python train.py --num_hidden_layers=14 --hidden_size=224 --num_attention_heads=10 --num_key_value_heads=2 --head_dim=32 --intermediate_size=576 --vocab_size=8192 --hidden_act="swiglu" --norm="rmsnorm" --norm_place="pre" --norm_eps=1e-06 --positions="rope" --rope_theta=500000.0 --rope_fraction=1.0 --qk_norm=false --attn_scale=0.177 --bias="none" --tie_word_embeddings=true --parallel_block=false --init="normal" --init_std_qkv=0.0274 --init_std_o=0.00433 --init_std_up=0.0274 --init_std_down=0.00322 --optimizer="adamw" --learning_rate=0.00113 --beta1=0.95 --beta2=0.98 --weight_decay=0.12 --lr_head=0.00954 --max_grad_norm=1.0 --warmup_steps=212 --schedule="wsd" --decay_fraction=0.666 --decay_shape="linear" --final_lr_fraction=0.0 --batch_tokens=[32768, 65536, 131072] --max_seq_len=768 --doc_mask=true --z_loss=0.0001 --train_tokens=680300000 --max_steps=9785 --dataset="wikipedia_en"
MLP neurons of a small language model. Each row is named by its layer, matrix (gate and up: input weights; down: output weights) and neuron, and shows model dimensions 64-191. Each number is 500 + 25 x the weight over its row's rms, rounded and kept within 0 to 999. Numbers have three digits each. A neuron's up and down rows have the sign that makes its largest values positive.
After each neuron's rows, "fires in" lists the words (lower case) most often at its 100 highest values on Wikipedia text that the model never trained on; "fires before" lists the tokens most often just after its 100 highest values on Wikipedia text that the model never trained on.

L9.gate124:497500507496478492541502524482525542497488483496533504492553526530529513498522466510461560522508511483490527444538493488485467455515497484477516489527466453470513556532538486530529529511472506452469521500484525493506516520462488508524491512496490468537486473469535469484459490511502531447504514505538532508500497514495477489479500535498495499529516483480461500485497510531511488581497
L9.up124:551521481498487489503502486492456492487483494498473489485534577496512498504458528511495509499472583510497493502523480499534491502501479515479462516511493517518512496494539518527525477513431506526491486525500519492502526520475567459540468493497532490492477505531526470562481490466491509472467533533475519492484474467563448489496479539532501498539527494529471540476471529503505455519548
L9.down124:518508515500482492475458512518499465523520519522480483443501479497486504486484535517474477496519547483479514518456525494481501468524546546489506484510495495477493450496514521538516542533527542490488472525516520505518472534492502504498496533504535521501448528456460485472526466569489449485508477473488466506456459550537482489445498485452505538494533514487468468542526496495453504487472
fires in: "of"
fires before: " the", " his", " these"

L2.gate466:495493505489438516537489434512503500495526459476448496508504474515476482490509487530513447517491468459515473536509482496470532516495517475517477494523502509504495479522478474495510509507508540503522517421487540473483493476491485509541525509482478497520496521520491530504500482472494498519532456513500519509481534496470502479531506508468525487493496488531502469493486549503512500485530
L2.up466:505487439503532527478504486470485520532488442487497512501512482523527469476501508493570472509525521481480459503521523502482500470532482500496525487505494502542540508481441459519494492535473529505488510422489486481499484465501506520547494518510493497498528494524485452506500463512504541450467479531501505541481494497527465487538523514480469500482499543492464515499494512532502502490470
L2.down466:498518518498501530480487481530549513465507496506496459465504519461499496470511436496514418545522496467488478489579577496498518482538537502520498499487508502498490507503471494475507472503493500514502468481491522533502491475493465525482503513502489510507508502497511510484523476520528515521500480483504511516460479502505500527484481499508496535492484508525508504474469513531519477509521
fires in: "born", "madonna", "andra"
fires before: " ", " in", "na", " on", " Ste"

L9.gate486:516495491533508484517507480488509525480511470455510477517503506517458535498477476509492525512507464536482563499526507499488508518498483464494579484488517521470501532497468499536513525494485480524491491494487544490510531496502485468535489495522538521494493507503461469527493497458528457534459486497505531509480507480533433498461468536440501514491452542488515527514499539474540552485494
L9.up486:532505492488485502512456484521502503474451509494487476513530471475533503472505479482498472487509498490442516521475508547508524514544478472461441521511498511524467517452491518461480505503483454510510525519494500482496460520455501508485472538490479520493454504473502455511518539519474491534495495478504498521504496495540522530491470545533490488517468487497515516504480463495491510497548
L9.down486:518514510550486517523509505527493507516476537536485516453478463501488493519539515510489498521540468465500514520435534524536540448496468510516509520481494546465511505483517478525543493470522540507546449494536532506496505510495501500487452511473470496545482511487539504514476539515479494515504513501469510427453482507506467463481507503518512459529498490503439519500501500489501472457552
fires in: "on"
fires before: " ", " the", " September", " February"

L7.gate75:502505444510523518457564500513490506468465505446515482495550466484513508511527516509466512519503498470474525473550465469479457495493517504490510513514516466510512487505485532495510515519492501516491496460486489484483580480523494491529477519471450519476490461490510558480516539529496528482477531490498462521528524461509494507538531489491443502481524526480475469512481502546469466485460
L7.up75:486517486476519519486472473496488511471520531491509482508526481539493498442486487507520553496516537471517489490503503557493468494557516476515533465523512489488468477548537482525539511491506509528507516490488493530509501501519528476512489527499491563546469485453492517507490506473447487490515519490535508474508518494460461477527525530521504565503531475514485489486520473471504502493481
L7.down75:497501485477490517469533486499495475460485527539484459476457571497498516500473521519486538500459483484467463465480504520506526491522501487501471457488485489483481511515524508495448459545511480482473513507448452507530499497470525512533526494486485503504506450513459501488535446526512497510517482466536447528494479508502494473451434548506491515487533485494488487499495521481504502518553
fires in: "of", "among", "lt"
fires before: " the", " his", " these"

L10.gate517:479485481474504462512504489490472515543455514492456506503503510507505480510469469504446452485497506479486506510513492545508512552497469500512531555555484473462508469524440524511497527476495528550536483463538508523492498497498520494532475521536485516491492502490510501508501452550542490491484490500518485498506463505538505501452517509507473490510497488501487494499483556475504527483529
L10.up517:515499493519521450523507499491488533535487500456475509501491506516537458517482449546482452522489518538472500515505526504493496487500517497446506560539510512457512483526476507504532513500479495516535471471543522553474503510555505495547500501507497512533495524491512451484507502497512466490489504505470451553502446538537474495481529505509523466513471508509516466501475534446530505510549
L10.down517:509482486468524536505512513501530500508507509446494477409494557510489497500504485522472491490509499465516539548556498512491532510518504518516525510500516462504537527488472519521497500532478560538518493475488511491474468528533496505536492461473526540524498542515496451477492502447478470503525498522499487519496494548515483467472508485508529523529479480490456524525486526527502507527552
fires in: "on", "in", "from"
fires before: " ", " September", " the", " May"

L10.gate296:510524520519475531502486485550523509468444517475521502516512516508478497497511507513519464476473525505519547491513476494485557520512479448488493524517534512514488466505464493529476513487508512496490545525500473498497545484502481530530473494506468507516491523500528487505506492529474453507530476473463557567539503477538482461477481504476474515501516483498557494539527507486489509480563
L10.up296:489503468521508466502475495484484507508483508480513512500484518511502525467515464531538558523497443520500501535532520501480504478490537478536507450520478474505517472511524497476474468529478518556514532486522477526483503486556461515478511525511526508527493486500487477505505506467506509514538520502424522499514510471485477485519505503507484458497492494502480470514486484490497479488501
L10.down296:509470503506492540518464477521495521496511476465502539515537498509496515483483514504512480510502523523523528529495463505499503458543488494525524508531527538506444534520517490522445464534488525450497528519533494452532491498512490511514520550501502470504505486509502478524472487458483502480483454476512490510507480539497487471488500482503502498507488541459555488517512498570540533521504
fires in: "is", "was"
fires before: " a", " an", " the", " "

L2.gate355:472475485485500524465507524490505515446498536529524485536510510495490526522535516524553484505484492521490529531530534475494497529519547497493506521495551505533583527499494506497492483495481500505495496501519491500524500537536486513506500499526496529494512442486513503505507517489544484505491486508495522503519511509515471474521474512491518504546475533487435493486501519461540483475509
L2.up355:466468517486481493488475511511541510472493536502564464508523498504501516531538506520526533517475458501529502516529529469518479511476527494498510476525558521507541473495520537509511513549485530503481516467492494501506482509519500500530493471508477510482505467527500470483478518494525488498558487511485517508505533537453472522489495486495523471537496492445495466496478538492489490497480
L2.down355:508481543459489468463472508524531474473510495496477464396511475494518516569571487519493456512492463494481489515524511477533486511492521521533521514523484510492512482497515531490521476452472516492482508501514526504517519515514527489512514505528506517537484488472489487459526484519474495516543508473501471485479516500491526523510493508517535512508533481497490513489486486454548491473526
fires in: "than", "about", "around", "to", "approximately", "nearly"
fires before: " ", " the", " a"

L3.gate354:470496535499493493525533529482532510478510482483529499521493504482504497510512488482489486515500505529516499536522521482506468469493565558485534480491478506504477522499516513535490448492517520515460571495478491527516501502521505491506494504529527501513481522490453452544477524494497512480473497484502467483532577511517502449467490483490499475528504518480470488467474532501491531461465
L3.up354:441489490520479474457479518517516516478466540531546529523505512487521490495520529527511497503526482558526525513548500479476538486524503488514480505515533484467468524481504493504503517471467486510508516547498512526494523496567455528499560486519521508516500486533485515530497489492528501487493543486504502466514525543546467448484480522539523471490481500486430498486466499504463521433473
L3.down354:475537526496537494525498495479473489496496517503474522406470467490464446464518546537486475501499525525506535448516498528488533462475492480527494507482503500487476500484520504513506479490510518546509501516504453497505550513511475525480524507495512506484501538474541478517477489512504469496492462503499503482490502525516480462495480495529508467476514550496502490499465546468487528458475
fires in: "during", "of", "in", "to", "from", "by"
fires before: " the", " a", " her", " his", " ", " this"

L9.gate400:482477516544531475506520500513525530469513460515487482499483494461489548509514512522517501496503507517487484526495521538514483468509495498511515522487492463508498492472521534458490472509457478529490510485507487457516518534475526530512466533508515489517533441483502499512518492513514427541495527517503499477504513457470466459503523525495471467556545505462530518534493490489499506490532
L9.up400:521499561476455505505498514507510501496494537500478505492500496536515516515482494494502547479480505470481492476496475471538498462532511463465546540527486505511515484423525525489548454479486465483493493513538509523514539495506528493511499518502514544535505496509531516528523474498489488483484536530542491503502481468536477521458486559523503525518520512508491506505510514536463482509453
L9.down400:505469501466476481523438487502486460484510536506534532446480489497543495523508452538527494542513464502483447487488517487535485501522512538483518468454455501489435517476494550507517502493537513522527451521498499528507522486512524515518520478500526543501482545496531541487511507520489503496515487536526481523545525518502472527484520504509498526457496484522500489516476508522496492495500
fires in: "of", "over", "among"
fires before: " the", " ", " his", " these", " four"

L9.gate315:510519505544514492509515474488537521503514483445500532488516497487461471502500503505461451495505526504501523537483486474486527464521509497510490527509502495518497506477516489502502514497457531517504494510529483465494499500492522515548504498529495462492510480504494498518536434452483476561555500474476503531467493501531479512506509489552518500522473511508570474521460518488521520493519
L9.up315:545504542499520422471527485478490518444505453469512534480506498518439512488489520516524526474484493485504490496487487453469535512504488518518546531514450493452483502499564533480549537501502508499518540517511503504513535493488474524509519507545488514461513472531516511533494505509451513458517499467498497491466534480535560518536479528480506519526486539523496511482480520486454556504485
L9.down315:541492477491490485477524506535491516459503507498477508438506540483479524490498513496494485475506489528473492498561508471485478482531557487494521485517458478472495466485521475531497505495497501508472532478496478510515507497503493548525490483517512523538454460538515493478501525502523508540508501478491521476501506534491499537519532502531527532481520509468549513499417502514502471509461
fires in: "however", "if", "while", "though", "although", "because"
fires before: ",", " the", " a"

L3.gate567:462460493501452530511520481489499531507455485456498509512500476495482510516519454529490455506517524516464541534509538479449541472490536482483528478542448525529511509497471519483509541568497524546484504499506496457535473494541473485516502497484492487537506512490482494452488467482528492478506539511467511460481496492510537488488507512535462503479510509494515502541475519494462513548468
L3.up567:508513534473495527506456470557496499534499523477481519498489510523484509482508479503501484478570521481490528528543524513442549482488496490511491435541507529516500488482526502513503488509532520511506484522488492517514486461518466510461481508534479521528440493496489470506516508476501495515544487489536513458522493477493520479533495507538492486527543469523508512548465484494485499527540
L3.down567:542532571470529518489497494527472530534508463472473489528513508506486505474473479478491502497539517508508520459517504511483467498523517493541500485477478523498511475529538481521491500478513484485512507516459518516518494491478500485501511473517468526522496541514550469491515517503507494527529421487552480529481509511492507538511514478501514502502519485466487482499462477486525509506542
fires in: "born", "founded", "stage", "formed", "established", "saint"
fires before: " ", " in", "age", ":"